{
  "num_hidden_layers": 16,
  "hidden_size": 224,
  "num_attention_heads": 4,
  "num_key_value_heads": 4,
  "head_dim": 64,
  "intermediate_size": 448,
  "vocab_size": 2048,
  "hidden_act": "squared_relu",
  "norm": "rmsnorm",
  "norm_place": "pre",
  "norm_eps": 1e-05,
  "positions": "rope",
  "rope_theta": 35600.0,
  "rope_fraction": 1.0,
  "qk_norm": true,
  "attn_scale": 0.196,
  "bias": "none",
  "tie_word_embeddings": false,
  "parallel_block": false,
  "extras": ["capped logits"],
  "init": "normal",
  "init_std_qkv": 0.0147,
  "init_std_o": 0.0147,
  "init_std_up": 0.0147,
  "init_std_down": 0.0147,
  "optimizer": "adamw",
  "learning_rate": 0.00171,
  "lr_mult_qkv": 0.7,
  "beta1": 0.9,
  "beta2": 0.98,
  "lr_head": 0.00583,
  "max_grad_norm": 1.0,
  "warmup_steps": 562,
  "schedule": "wsd",
  "decay_fraction": 0.69,
  "decay_shape": "linear",
  "final_lr_fraction": 0.0,
  "batch_tokens": 32768,
  "max_seq_len": 512,
  "doc_mask": true,
  "train_tokens": 282000000,
  "max_steps": 8606,
  "dataset": "wikipedia_en"
}
MLP neurons of a small language model. Each row is named by its layer, matrix (up: input weights) and neuron, and shows model dimensions 48-175. Each number is 200 + 40 x the weight over its row's rms, rounded and kept within 0 to 999.
After each neuron's rows, "fires on" lists the tokens most often at its 100 highest values on Wikipedia text that the model never trained on.

L11.up171,167,193,173,191,180,192,212,182,185,220,129,239,182,187,195,126,242,220,181,245,217,164,265,212,173,193,177,172,123,142,202,162,208,255,234,152,128,167,214,235,245,207,208,214,156,240,195,172,270,235,113,177,206,243,223,163,211,214,185,165,212,200,257,162,225,158,182,117,130,238,227,169,202,220,197,259,251,189,201,223,189,194,212,143,191,187,253,230,196,157,213,212,150,190,172,220,143,167,173,156,247,176,164,201,206,188,233,190,152,201,255,189,257,213,159,106,111,252,183,187,170,294,181,241,217,170,214,145
fires on: "u", "ve", "or", "e", "ie", "ared"

L11.up237,162,190,249,271,191,174,203,254,196,213,120,181,169,215,209,171,225,120,165,223,171,170,183,228,223,231,236,140,188,186,236,182,189,194,179,209,224,250,231,205,180,220,287,126,214,219,209,211,193,201,197,190,204,271,207,159,167,241,238,230,235,142,224,170,207,207,324,184,134,162,159,255,201,207,206,151,160,165,246,213,169,156,180,249,187,207,271,180,235,180,135,201,179,177,184,260,156,191,244,241,230,198,173,205,223,247,117,132,199,234,215,175,152,171,197,143,215,199,167,186,232,150,241,183,167,126,191,168
fires on: " ", "t", "s"

L3.up126,214,219,172,222,130,217,265,190,200,193,164,155,208,230,186,132,242,264,191,281,236,129,243,220,148,248,182,180,151,243,287,197,184,160,145,215,223,273,262,241,188,213,165,244,210,181,213,201,152,181,130,178,167,203,188,231,221,255,231,251,213,186,277,196,208,169,158,272,198,68,200,179,203,204,166,122,186,240,277,295,205,122,218,177,200,174,249,175,193,198,263,196,276,256,177,145,220,216,134,201,172,210,185,211,223,271,242,123,207,232,216,238,175,228,220,157,200,196,159,250,198,199,176,205,190,169,184,201
fires on: "st", "d", "n", "m", "th", "sp"

L9.up297,201,135,202,183,182,101,130,210,152,171,155,197,180,158,228,215,193,185,152,180,233,210,209,235,162,196,149,127,158,230,221,113,258,161,237,219,172,156,208,205,151,216,212,222,233,156,226,143,124,224,197,221,179,201,98,235,226,218,117,281,200,129,223,166,191,227,268,215,207,137,217,208,206,152,197,190,280,311,283,245,234,271,177,189,259,225,154,313,182,226,256,248,234,220,270,216,187,173,250,179,206,142,219,167,242,268,158,191,224,252,247,199,233,265,162,214,139,271,161,229,215,186,210,261,133,219,254,248
fires on: "ro", " comp", "em", "in", "an", "al"

L6.up182,215,186,273,198,125,212,241,156,215,170,124,219,176,280,186,152,282,180,194,255,247,258,263,229,159,249,247,171,154,116,151,140,245,196,225,234,199,151,128,240,225,246,163,183,156,241,267,163,243,173,126,205,212,278,232,154,200,162,212,208,227,157,286,160,266,183,224,180,225,170,178,264,186,250,125,167,233,251,185,232,262,149,225,184,277,207,216,254,184,200,215,220,141,197,238,196,180,178,191,221,158,193,217,179,129,214,236,136,173,195,229,202,268,271,195,207,185,176,209,242,156,236,196,210,153,203,215,232
fires on: " us", "or", "ared", "age", "akes", "os"

L13.up191,146,220,216,185,209,143,192,264,172,192,130,113,183,191,177,182,186,241,182,148,206,261,127,207,150,135,173,212,264,222,233,126,166,175,221,151,204,194,113,201,101,196,208,248,201,274,162,142,238,194,127,129,203,172,152,214,158,182,227,185,217,150,206,228,245,201,212,214,262,154,253,173,186,231,215,180,187,188,199,186,204,250,201,229,170,243,211,227,158,270,199,174,175,133,236,154,240,222,179,206,151,202,182,189,139,237,201,195,183,246,205,165,164,168,184,126,196,293,181,244,246,168,119,272,210,163,252,210
fires on: " sp", " re", " h", " w", " inv"

L3.up238,161,226,234,269,115,220,180,221,201,218,180,167,176,248,238,213,212,205,200,158,243,207,122,201,249,242,215,157,218,229,221,204,230,225,227,132,223,230,224,244,134,223,292,190,167,232,163,179,176,271,123,235,240,212,253,234,223,254,182,242,187,243,221,184,231,300,211,165,164,187,211,212,166,145,183,148,228,232,165,198,223,226,231,194,189,172,229,200,256,154,213,246,155,161,197,202,193,155,199,202,288,170,121,42,180,204,176,144,252,158,220,147,205,223,151,184,189,211,171,115,145,301,209,220,231,158,257,228
fires on: "\n\n", ":", ")\n\n", "ow", "ended", "ract"

L11.up190,90,225,206,214,159,225,167,217,212,226,177,215,185,270,179,237,186,168,135,164,286,144,221,218,198,177,196,173,206,211,180,181,175,179,142,126,186,182,163,226,212,194,225,206,203,258,151,195,273,144,151,155,174,192,177,110,145,160,173,177,176,201,199,228,199,127,210,151,233,187,200,192,185,166,202,168,249,217,234,209,241,188,228,199,247,234,190,275,287,190,245,220,229,190,203,213,176,179,158,249,250,219,119,253,196,298,172,198,198,179,174,190,162,340,221,294,241,199,183,206,182,188,245,214,151,212,189,169
fires on: " inter", "t", "i", "ter", "if", "b"

L11.up148,185,177,194,193,179,220,239,288,173,173,163,201,144,227,258,127,208,147,166,239,213,149,216,184,213,249,198,147,276,193,240,248,138,158,163,258,213,210,170,204,257,236,218,199,159,212,230,102,149,195,177,175,157,280,214,119,231,207,246,136,226,228,139,182,211,169,196,194,176,180,185,232,163,179,163,139,141,147,245,192,180,159,247,235,197,192,205,207,261,131,188,192,201,174,137,145,125,157,202,196,272,194,205,251,265,236,207,180,172,234,195,226,194,176,157,77,147,230,190,195,201,213,296,267,190,164,289,209
fires on: " ", "or", " as", " to", ":", " ("

L10.up355,222,171,180,216,188,194,214,200,178,221,86,205,145,158,175,114,159,221,195,285,200,209,196,174,220,198,211,173,203,190,201,176,179,214,260,240,154,172,156,263,244,233,204,151,188,241,170,220,233,165,129,192,149,236,211,146,226,240,193,233,245,281,222,107,238,257,225,161,177,158,142,192,258,85,203,146,182,188,221,227,207,179,208,243,174,195,245,175,226,248,181,221,169,175,180,284,222,175,189,197,171,212,124,179,230,230,175,235,184,207,191,185,212,141,294,236,178,240,216,185,196,216,177,210,215,117,215,98
fires on: "t", ":", "f", "y", "ot", "ic"

L10.up68,169,271,207,223,195,167,159,288,156,212,161,176,107,177,245,151,247,163,227,172,218,161,184,246,182,155,186,207,222,175,190,207,197,240,221,125,100,213,196,261,185,212,182,156,188,232,153,146,176,214,169,154,173,256,214,142,195,182,178,230,223,251,217,165,198,244,199,120,262,178,210,203,195,99,211,142,260,209,188,227,255,137,165,257,148,201,233,222,202,223,192,221,218,249,195,256,253,173,211,217,302,208,217,159,206,201,225,235,187,204,187,237,245,211,197,211,249,131,144,225,234,191,166,167,227,258,195,197
fires on: " pl", " Pl", "pl", "l"

L7.up136,169,211,177,196,189,209,226,200,181,208,141,237,174,294,263,219,241,212,166,222,286,181,295,201,222,115,228,134,222,162,177,153,178,217,183,189,193,196,197,237,207,179,203,199,182,227,140,210,259,202,186,196,165,167,250,139,188,252,198,181,177,208,250,70,257,202,178,234,193,210,206,212,224,200,225,262,188,191,128,224,182,199,202,207,233,216,222,181,269,141,274,148,214,221,193,214,175,151,157,161,194,210,130,246,231,243,212,201,176,218,260,267,182,194,251,135,146,256,166,209,173,242,214,209,140,150,213,248
fires on: "or", "v", "iv", "u", "ik"

L5.up408,174,163,201,155,144,155,239,184,190,219,121,214,162,149,216,159,189,209,180,227,215,233,166,177,191,173,180,159,254,190,218,159,208,176,166,192,264,151,193,200,124,251,221,184,221,196,287,180,196,160,148,177,211,218,221,141,195,153,109,257,152,211,235,201,168,280,163,151,208,166,246,193,229,158,163,148,123,207,255,238,210,193,214,259,227,276,203,246,247,210,170,198,196,229,238,148,206,275,239,236,166,176,184,196,220,246,210,274,217,254,210,213,188,265,205,232,149,250,166,237,174,211,187,227,249,161,151,154
fires on: "ant", "p", "ent", "ow", "t"

L9.up178,196,220,183,218,137,154,240,226,229,258,132,210,176,232,249,197,226,240,167,202,294,219,228,152,244,197,182,190,202,133,223,188,220,218,176,184,192,160,158,221,186,217,327,223,193,218,210,194,178,179,197,127,172,213,223,213,244,242,168,155,204,136,208,206,155,236,181,188,170,151,185,158,239,243,145,134,162,222,278,248,211,182,175,140,220,250,210,264,219,194,265,184,188,196,185,151,184,224,153,186,163,190,231,219,249,229,74,182,201,280,243,142,211,243,185,207,152,225,212,257,214,211,201,219,221,149,172,171
fires on: "t", "art", "ar", "os", "ow", "e"

L9.up177,151,164,189,221,139,219,230,249,112,156,248,169,229,194,184,229,157,238,234,174,293,133,235,223,174,162,204,197,132,285,191,115,188,188,200,134,212,169,249,191,162,173,253,289,216,165,233,142,244,211,168,151,235,222,233,186,221,193,178,284,193,121,198,142,237,180,125,229,265,182,186,257,124,247,196,182,206,215,122,220,225,182,179,211,243,234,209,222,185,159,199,135,259,137,224,173,202,113,226,211,243,194,105,187,197,265,266,134,226,227,217,212,137,230,271,187,210,237,233,214,169,203,247,233,186,141,253,178
fires on: " |", "or", "ed", "0", "6", "ab"

L5.up341,210,183,201,269,186,148,198,236,194,192,113,195,169,311,192,173,177,180,166,230,262,243,266,179,177,192,218,185,170,253,216,149,205,176,180,182,191,181,211,265,190,191,193,212,187,205,246,81,230,201,206,122,190,182,179,127,178,219,174,215,171,192,252,144,235,125,186,198,238,212,208,131,206,216,256,169,242,225,198,181,227,179,197,193,211,227,192,216,234,199,223,247,155,142,243,193,158,229,220,170,232,220,206,177,179,231,225,234,218,305,236,227,238,341,135,205,178,216,242,185,166,285,198,219,174,147,187,260
fires on: "ar", "on", "o", "ari", "ers"

L7.up427,139,222,249,207,180,251,120,179,192,142,138,181,171,291,156,259,213,251,173,249,264,174,274,113,171,182,216,189,189,264,202,188,262,218,172,161,182,191,213,207,141,171,228,238,229,191,220,151,195,230,204,141,232,233,253,164,185,224,164,163,119,202,167,201,306,244,102,233,130,235,167,229,159,137,228,168,114,219,280,218,214,198,168,235,196,169,196,264,163,240,157,200,250,194,198,193,267,218,199,231,187,228,213,185,200,227,222,193,143,206,251,151,149,170,222,146,121,172,167,134,175,204,235,187,208,169,252,143
fires on: "at", "por", "im", "it", "ic", "in"

L5.up5,224,207,246,226,158,278,143,239,199,175,177,202,206,141,162,181,197,220,94,111,278,138,169,163,190,249,183,214,178,208,144,136,145,230,214,235,114,216,212,218,171,239,240,259,200,183,150,186,139,243,144,152,174,244,211,182,232,211,175,257,222,169,252,155,175,234,141,211,213,147,171,145,180,194,218,140,300,163,124,219,180,198,179,241,195,186,214,216,214,176,174,196,262,179,265,240,196,216,157,195,281,181,268,245,210,209,142,190,137,214,193,255,217,284,196,294,214,171,161,186,193,245,177,265,187,213,251,234
fires on: "l", "er", "on", "ers", "c", "z"

L5.up158,154,111,229,202,151,241,239,235,202,145,182,158,175,201,141,151,134,210,188,206,219,167,214,201,190,233,196,189,173,197,275,285,237,213,197,111,162,182,186,234,149,218,262,182,208,154,237,214,140,236,151,190,218,276,198,195,256,265,232,239,199,198,201,229,270,170,80,114,215,217,110,232,183,111,233,172,215,205,250,269,145,157,189,216,146,184,165,206,245,189,215,231,190,173,267,156,161,231,238,110,175,128,192,189,177,226,135,149,173,214,168,294,196,245,264,209,172,205,173,203,255,197,170,299,201,229,231,139
fires on: "ent", "st", "ist", "her", "ur", "g"

L11.up221,162,167,192,195,201,176,189,250,209,213,179,192,202,283,193,161,278,156,173,257,180,174,144,175,257,204,224,236,201,185,249,165,252,183,178,178,175,215,202,223,137,266,200,250,209,248,248,160,239,207,241,180,173,169,163,246,175,178,198,212,197,265,221,211,210,235,153,135,195,228,181,215,211,227,178,178,188,236,266,216,268,210,247,298,230,247,230,190,230,226,212,176,191,148,216,226,208,226,237,219,166,163,171,242,203,152,164,218,174,225,134,317,149,276,178,248,239,220,210,111,241,209,200,183,195,182,96,171
fires on: "on", "ot", "v", " Mon", "av", " mon"

L6.up240,208,172,215,224,171,162,182,194,221,198,122,216,205,212,229,221,174,250,208,255,250,214,177,193,242,142,264,142,168,171,250,230,313,173,199,119,189,226,207,242,180,219,214,230,234,256,171,197,213,215,177,102,216,235,259,106,163,188,292,219,194,174,206,224,234,196,236,265,171,181,153,243,128,135,218,228,181,220,210,243,194,224,183,183,260,206,212,251,193,221,273,178,189,159,214,224,251,216,180,166,136,131,209,182,202,279,132,250,209,249,229,184,198,199,145,199,166,166,171,288,147,217,151,199,205,159,188,191
fires on: "s", "ar", "'s", "t", ".", "ish"

L10.up225,151,236,187,125,219,174,149,252,162,185,140,264,140,179,256,271,229,208,195,220,206,236,259,199,218,140,215,200,249,187,176,112,249,215,168,202,190,145,228,168,128,154,130,228,184,193,237,131,192,199,198,157,114,180,184,173,253,232,145,312,186,191,246,187,262,164,173,206,155,136,243,135,181,160,188,217,229,235,252,291,240,196,189,224,243,165,262,185,156,244,246,222,253,168,225,177,260,163,250,181,273,173,213,276,149,218,189,177,181,223,221,236,231,205,255,172,218,259,189,176,194,230,222,172,194,225,237,169
fires on: "em", " Sup", "ro", "ac", " sup"

L6.up207,111,157,259,227,178,186,109,250,186,185,198,206,186,231,241,220,252,216,191,199,246,159,262,188,189,182,229,103,120,265,166,211,219,192,217,128,195,161,254,279,173,159,228,231,181,221,281,154,239,259,132,202,224,286,140,152,207,164,206,184,225,221,235,103,266,185,83,226,151,155,270,239,224,203,206,226,262,176,175,213,174,168,192,166,241,232,207,160,161,160,197,149,202,184,178,215,198,141,178,188,226,203,199,196,202,290,174,156,150,215,177,235,220,218,199,163,186,234,183,236,196,217,203,205,199,162,170,183
fires on: "ion", "r", "ed", "n", "or", "ann"

L6.up29,194,199,228,213,155,132,99,246,243,199,144,158,224,244,198,178,304,160,231,154,232,173,190,250,207,202,181,142,190,238,286,124,251,185,199,233,212,156,228,250,109,214,184,172,260,228,196,153,228,141,242,185,155,179,227,137,203,163,133,232,151,192,288,206,184,215,176,274,231,171,242,184,160,229,188,117,211,245,189,226,203,161,191,213,239,188,210,199,294,151,263,156,147,159,175,224,172,233,171,163,192,242,253,230,221,168,191,219,204,272,250,252,259,226,162,226,236,264,138,196,208,225,145,205,178,186,159,186
fires on: "t", "ar", "a", "z", "m", "o"

L7.up168,136,183,153,168,180,221,185,217,198,212,144,161,147,263,166,175,176,203,236,203,193,241,152,180,168,220,202,227,163,259,232,240,204,145,200,203,169,159,285,246,191,233,216,200,188,216,206,174,164,189,183,221,250,188,157,231,240,221,159,252,208,272,268,211,274,258,169,193,171,167,216,165,227,179,228,197,183,163,218,213,223,129,195,206,245,184,230,227,229,191,158,272,249,196,223,172,179,108,255,291,198,178,172,116,186,372,199,138,137,228,218,199,165,177,206,236,217,197,202,182,239,208,205,223,243,137,218,126
fires on: "ult", "ct", "at", "t", "pt"

L5.up260,112,158,233,207,150,198,236,302,145,225,186,164,210,278,219,207,284,215,97,257,310,138,235,162,177,230,245,208,200,181,182,226,202,195,170,195,200,181,217,271,230,199,201,189,191,200,250,202,161,246,170,93,202,210,214,233,208,184,171,201,165,176,199,174,247,164,163,223,181,197,241,267,128,211,243,148,191,164,220,215,213,210,268,160,265,241,212,237,184,136,183,241,222,201,279,163,179,174,157,171,164,207,199,199,213,273,210,152,139,219,218,207,226,197,206,210,151,159,200,149,212,180,239,336,182,200,196,165
fires on: "er", " |", "r", "R", "n"

L9.up281,203,194,271,107,141,213,244,176,180,244,161,182,154,183,259,137,290,197,195,170,229,236,226,154,202,134,246,163,216,192,132,176,229,165,173,159,275,209,197,249,188,219,211,162,155,282,208,227,192,183,180,252,226,184,226,161,181,218,273,175,249,178,245,219,214,178,229,235,217,209,188,194,169,186,202,164,276,250,172,157,180,210,180,272,220,245,258,187,251,181,212,161,116,173,239,280,116,259,155,254,187,86,121,230,159,193,187,209,226,234,152,232,141,219,234,262,223,257,201,166,215,267,172,242,235,212,146,194
fires on: "er", "i", " l"

L6.up136,210,241,200,259,164,112,149,187,164,163,184,263,179,131,241,201,246,246,161,157,268,152,254,130,208,115,196,211,223,202,155,166,208,198,199,164,162,213,207,213,105,194,243,205,187,231,216,170,217,222,231,200,244,219,166,203,234,212,123,226,233,153,231,204,206,208,159,187,213,224,174,168,175,145,216,244,228,245,180,166,177,155,171,158,123,254,188,247,170,201,199,179,178,196,294,267,190,172,170,190,251,148,247,216,170,196,177,192,278,290,118,245,194,246,160,222,115,184,137,178,128,220,178,257,184,186,224,176
fires on: "ing", "m", "er", "l", "h", "n"

L13.up307,178,201,268,168,194,188,93,150,185,160,132,151,197,184,217,187,191,215,214,188,210,211,279,143,164,161,231,159,197,175,146,176,203,194,215,174,197,184,165,192,193,178,137,178,168,212,173,212,270,240,188,201,185,203,93,181,185,232,189,176,220,153,211,230,236,139,221,203,142,216,172,249,166,190,209,120,268,243,216,290,143,236,186,185,170,163,295,238,233,191,132,204,170,183,279,323,147,240,223,192,182,131,216,213,261,255,162,196,130,164,222,289,201,239,221,250,123,144,191,205,226,214,146,257,126,190,144,195
fires on: "i", " int", " |", "c", " re", " ab"

L7.up266,215,258,229,142,184,233,212,179,157,173,136,208,127,218,298,123,201,215,231,227,219,216,232,162,241,108,236,142,254,216,164,140,158,204,215,122,140,293,191,279,137,239,187,213,210,204,174,210,264,192,215,176,117,193,160,244,213,201,204,255,210,162,198,217,205,273,211,213,226,157,146,163,234,161,187,134,168,218,206,222,171,182,160,166,195,202,182,266,232,195,239,257,220,214,263,210,213,257,203,186,241,158,176,136,223,212,240,209,165,211,172,210,226,262,238,131,188,209,241,252,219,199,144,207,171,186,219,214
fires on: "od", " than", "l", " pl", "ul", "un"

L11.up336,186,185,214,171,199,242,153,146,225,159,144,146,130,223,221,140,228,204,127,163,223,241,258,156,238,144,192,146,163,250,195,171,193,136,230,123,187,160,192,210,133,158,291,183,220,180,303,192,208,233,101,144,159,215,163,219,172,207,206,233,197,180,227,151,299,209,233,155,291,203,182,190,196,191,239,258,195,251,201,263,133,190,195,151,256,192,226,169,198,231,245,297,261,211,178,188,168,149,192,211,199,203,202,168,275,194,192,132,162,206,170,205,201,294,183,260,193,211,186,283,232,205,205,232,186,161,174,184
fires on: " cont", "il", "on", "ont", "t", "ipp"

L9.up333,164,187,220,162,179,142,149,211,225,252,228,167,165,188,193,212,241,161,201,214,253,184,246,109,232,215,206,165,254,176,157,153,192,156,221,148,211,139,166,223,203,155,206,224,224,271,153,172,225,232,191,186,265,214,168,221,175,173,184,209,175,149,265,159,198,190,190,186,196,180,196,190,216,181,214,168,251,203,265,225,136,170,159,243,219,244,240,229,235,234,247,149,197,154,261,285,196,156,215,156,221,171,142,221,206,199,199,218,181,221,176,272,138,251,260,254,206,176,215,177,216,219,139,172,192,245,245,179
fires on: "o", "a", "ia", "i", "us"

L9.up152,162,203,258,204,188,124,157,233,185,214,216,249,163,174,166,137,181,180,206,253,245,247,156,215,235,190,261,225,180,198,193,222,235,201,257,186,210,255,272,240,144,187,160,320,227,188,264,122,240,215,140,163,225,187,195,173,138,155,207,233,180,140,191,230,184,201,202,240,288,211,204,162,141,129,235,160,250,247,251,195,178,221,161,235,224,223,156,307,161,266,195,148,160,161,267,232,268,238,173,163,189,178,176,214,252,194,183,264,258,236,216,234,277,267,210,182,200,141,204,252,181,181,219,122,228,172,176,192
fires on: "ar", "est", ".", "al", "sh"

L6.up73,91,209,136,160,181,169,201,221,154,213,94,153,178,213,267,190,162,220,234,213,223,207,158,179,216,173,138,244,189,183,250,174,209,103,150,262,151,165,180,227,193,249,235,182,203,254,208,126,241,225,214,199,292,172,258,187,192,233,224,218,186,196,279,153,224,238,113,179,227,181,242,155,272,178,168,223,184,260,168,186,275,195,248,198,272,161,265,239,221,257,201,200,146,171,254,226,187,133,199,196,216,183,154,147,211,255,180,184,234,229,147,183,152,205,233,169,221,173,208,187,223,255,191,191,266,163,163,131
fires on: " of", "at", "ight", "tt", "t", "out"

L5.up92,132,159,217,169,141,263,177,204,226,226,172,102,202,259,170,242,226,229,177,195,168,176,241,181,211,204,264,203,148,193,234,179,229,220,157,96,173,260,225,252,213,125,243,209,230,198,241,100,179,208,154,208,244,263,214,138,202,302,243,199,194,203,245,159,238,227,159,184,222,192,133,171,135,222,245,191,190,170,198,287,165,133,207,183,231,169,180,181,223,255,196,155,210,195,198,240,165,153,198,271,188,227,124,135,249,168,221,217,181,224,199,198,186,192,189,226,180,193,238,214,183,185,111,191,214,107,238,136
fires on: "er", "it", "on", "at", "c", "id"

L3.up139,218,169,229,196,132,198,144,238,133,224,220,122,180,215,205,119,159,231,193,211,214,227,189,243,174,164,209,174,246,205,262,193,199,195,244,159,241,239,212,264,198,183,167,168,243,255,97,188,218,203,156,166,288,244,284,168,187,236,179,204,209,241,224,233,239,173,173,210,203,246,229,158,179,107,188,101,229,184,234,213,254,180,270,240,144,254,225,224,270,156,167,193,199,165,230,231,206,134,134,179,191,229,144,176,179,198,231,214,250,220,165,144,185,213,131,240,182,180,191,153,191,231,140,246,201,201,188,182
fires on: "r", " (", ":", ")\n\n", "b"

L6.up355,173,166,243,207,132,207,228,167,205,215,226,198,169,243,244,206,207,142,134,241,207,203,219,154,225,241,229,204,244,199,130,193,215,111,194,165,249,175,259,228,231,270,181,219,195,264,191,212,251,181,202,113,202,220,149,162,183,249,244,169,195,131,236,160,242,215,228,221,222,174,198,205,182,198,237,153,243,187,149,170,228,211,142,186,261,137,224,180,212,272,198,163,242,170,235,234,210,212,148,162,192,163,182,171,198,177,143,230,151,274,115,240,117,149,175,159,177,289,272,235,184,232,174,210,180,196,142,206
fires on: " r", "o", "id", "er", "ch"

L9.up28,252,164,210,174,189,257,249,213,239,203,131,196,119,261,199,239,247,201,103,134,181,208,226,220,167,164,154,192,277,184,221,177,267,190,214,184,143,225,172,294,214,180,198,181,164,222,242,194,225,202,196,214,213,185,249,77,251,300,202,278,195,111,199,169,234,241,173,138,167,209,209,211,135,226,179,244,258,206,207,212,248,188,194,234,219,187,212,176,196,184,227,201,205,210,217,138,271,269,223,181,232,108,198,166,238,187,165,189,181,288,224,174,180,247,179,166,150,208,204,188,145,153,197,199,206,167,236,171
fires on: "it", " up", " B", "ar", ":"

L6.up422,157,205,157,168,185,220,206,168,173,208,155,189,171,276,237,94,248,153,161,200,267,165,229,187,220,185,200,189,268,197,206,134,286,111,203,123,161,249,247,254,124,164,240,238,246,197,197,192,244,238,161,183,185,206,225,184,224,202,184,204,200,155,265,193,281,189,187,141,211,214,104,185,206,212,235,199,236,174,247,269,186,106,163,207,261,200,245,170,241,243,161,246,189,179,249,201,208,211,240,198,104,163,128,185,234,247,200,237,192,200,196,191,187,223,183,228,158,222,209,231,132,158,185,214,219,216,169,170
fires on: "ur", "on", ".", "i", "ont", "ric"

L7.up261,146,230,236,184,148,218,193,220,210,141,227,189,190,164,263,239,257,224,198,222,216,247,159,151,208,222,162,192,241,240,321,152,230,168,256,148,160,145,176,218,209,165,110,182,108,289,239,143,202,238,142,170,233,178,164,220,204,235,128,244,177,192,266,294,231,194,168,175,180,259,171,203,203,146,216,187,187,251,226,236,247,186,182,230,240,193,229,225,167,230,219,167,233,120,240,194,115,177,181,158,234,176,149,170,229,185,177,226,213,207,214,234,199,177,171,124,213,245,148,187,192,238,239,278,211,152,200,214
fires on: " that", "u", "r"

L13.up212,227,193,212,224,147,222,240,172,150,269,172,197,217,122,260,198,243,220,99,104,213,155,173,187,241,161,176,177,198,246,193,255,186,170,184,207,194,248,176,285,155,207,201,187,205,284,239,96,190,171,179,189,230,186,205,135,220,232,182,252,179,216,212,220,263,219,160,224,296,240,311,229,182,140,178,207,278,189,175,162,237,126,178,293,168,275,193,166,220,194,195,202,244,192,203,218,263,238,115,197,217,136,161,208,218,208,196,252,194,246,182,236,161,227,252,136,215,214,164,193,249,201,152,221,195,198,179,237
fires on: " l", "l", "-l", " was", " is", " h"

L5.up175,207,192,286,245,131,191,164,238,131,179,196,186,199,207,255,206,169,175,117,211,228,252,210,182,264,247,155,179,200,228,185,208,255,211,279,214,204,191,190,197,143,207,173,194,209,238,187,192,267,284,73,192,232,247,201,190,180,250,164,264,144,163,300,171,206,216,121,149,191,228,233,251,211,146,183,181,204,274,229,213,200,170,247,269,210,223,236,186,220,213,193,233,205,157,286,193,163,180,199,192,230,155,199,192,273,239,183,175,196,214,215,239,176,181,249,160,174,176,188,281,189,200,169,174,198,229,220,261
fires on: "it", "ab", " that", "ro", "r"

L11.up44,197,225,230,176,183,226,217,164,205,139,179,223,175,286,269,195,202,213,167,267,194,181,221,227,169,226,264,198,158,248,288,202,269,205,149,218,142,187,223,245,204,225,260,217,259,201,234,208,216,243,158,166,192,230,138,229,186,236,223,210,205,221,182,147,177,238,210,141,171,132,198,240,145,200,168,193,250,266,217,290,240,177,184,171,269,141,210,199,205,150,296,233,166,203,162,181,248,174,101,176,214,158,245,203,219,225,157,105,157,205,239,234,183,217,195,266,192,224,202,210,212,141,208,201,118,150,170,231
fires on: "est", "w", "n", "on", "st", "m"

L7.up26,136,186,175,229,166,209,202,264,190,260,180,176,118,247,190,262,196,159,110,189,254,186,199,174,245,217,194,172,148,195,228,219,160,199,184,96,235,223,112,266,208,199,238,225,175,199,195,216,256,186,125,155,233,176,243,195,175,162,177,163,217,132,180,205,271,200,124,142,224,191,226,186,153,165,276,201,249,192,179,160,185,207,177,164,224,235,199,173,227,200,238,225,194,102,172,199,175,211,161,234,236,223,173,142,221,209,126,145,209,205,143,202,140,186,212,209,200,193,201,214,222,180,201,165,187,190,189,168
fires on: "b", "t", "d", "ont"

L10.up126,197,192,195,210,199,201,195,229,188,167,203,143,183,220,180,268,246,177,151,83,189,157,217,179,188,134,235,236,199,194,225,112,196,192,227,123,163,163,212,258,165,181,278,181,192,191,193,217,228,177,185,167,124,166,187,151,201,147,173,226,157,163,286,142,176,233,201,210,205,174,148,160,165,151,210,182,199,247,184,272,206,132,174,220,174,162,201,204,187,223,181,149,265,155,178,261,174,171,213,162,136,256,183,224,247,265,103,122,211,168,232,218,239,238,204,257,147,229,157,211,241,233,157,248,140,234,248,195
fires on: "let", "pl", "on", "l", "c"

L12.up262,180,203,181,214,197,219,200,219,194,179,195,240,130,234,212,210,264,188,122,225,214,243,253,172,213,165,247,204,209,218,285,217,220,185,172,173,142,235,180,158,215,211,213,203,256,222,144,166,211,218,101,148,189,209,151,114,212,182,160,107,172,171,190,197,194,158,224,232,207,162,195,232,192,149,293,248,231,218,220,208,250,128,214,239,227,142,183,173,293,171,167,239,154,257,205,185,157,172,124,150,176,239,142,267,237,210,110,169,140,214,246,164,249,215,144,228,182,235,160,247,165,171,197,196,146,206,163,176
fires on: "it", "t", "–", "ag", "if", "x"

L7.up289,179,216,235,159,147,172,197,162,227,252,160,234,192,266,158,162,190,183,214,252,181,190,218,180,222,140,228,160,201,207,227,244,162,250,200,177,201,249,223,176,164,176,232,212,266,197,236,165,259,259,108,126,194,172,217,124,183,204,184,156,128,248,185,174,217,194,239,191,197,281,259,294,132,132,266,187,253,189,220,226,192,145,178,198,217,183,255,177,225,175,233,180,234,164,181,282,182,198,155,151,189,180,179,169,240,206,127,206,263,205,231,216,142,193,182,175,227,221,152,270,199,212,209,213,134,228,218,175
fires on: "r", "t", "ar", "A", "in", "I"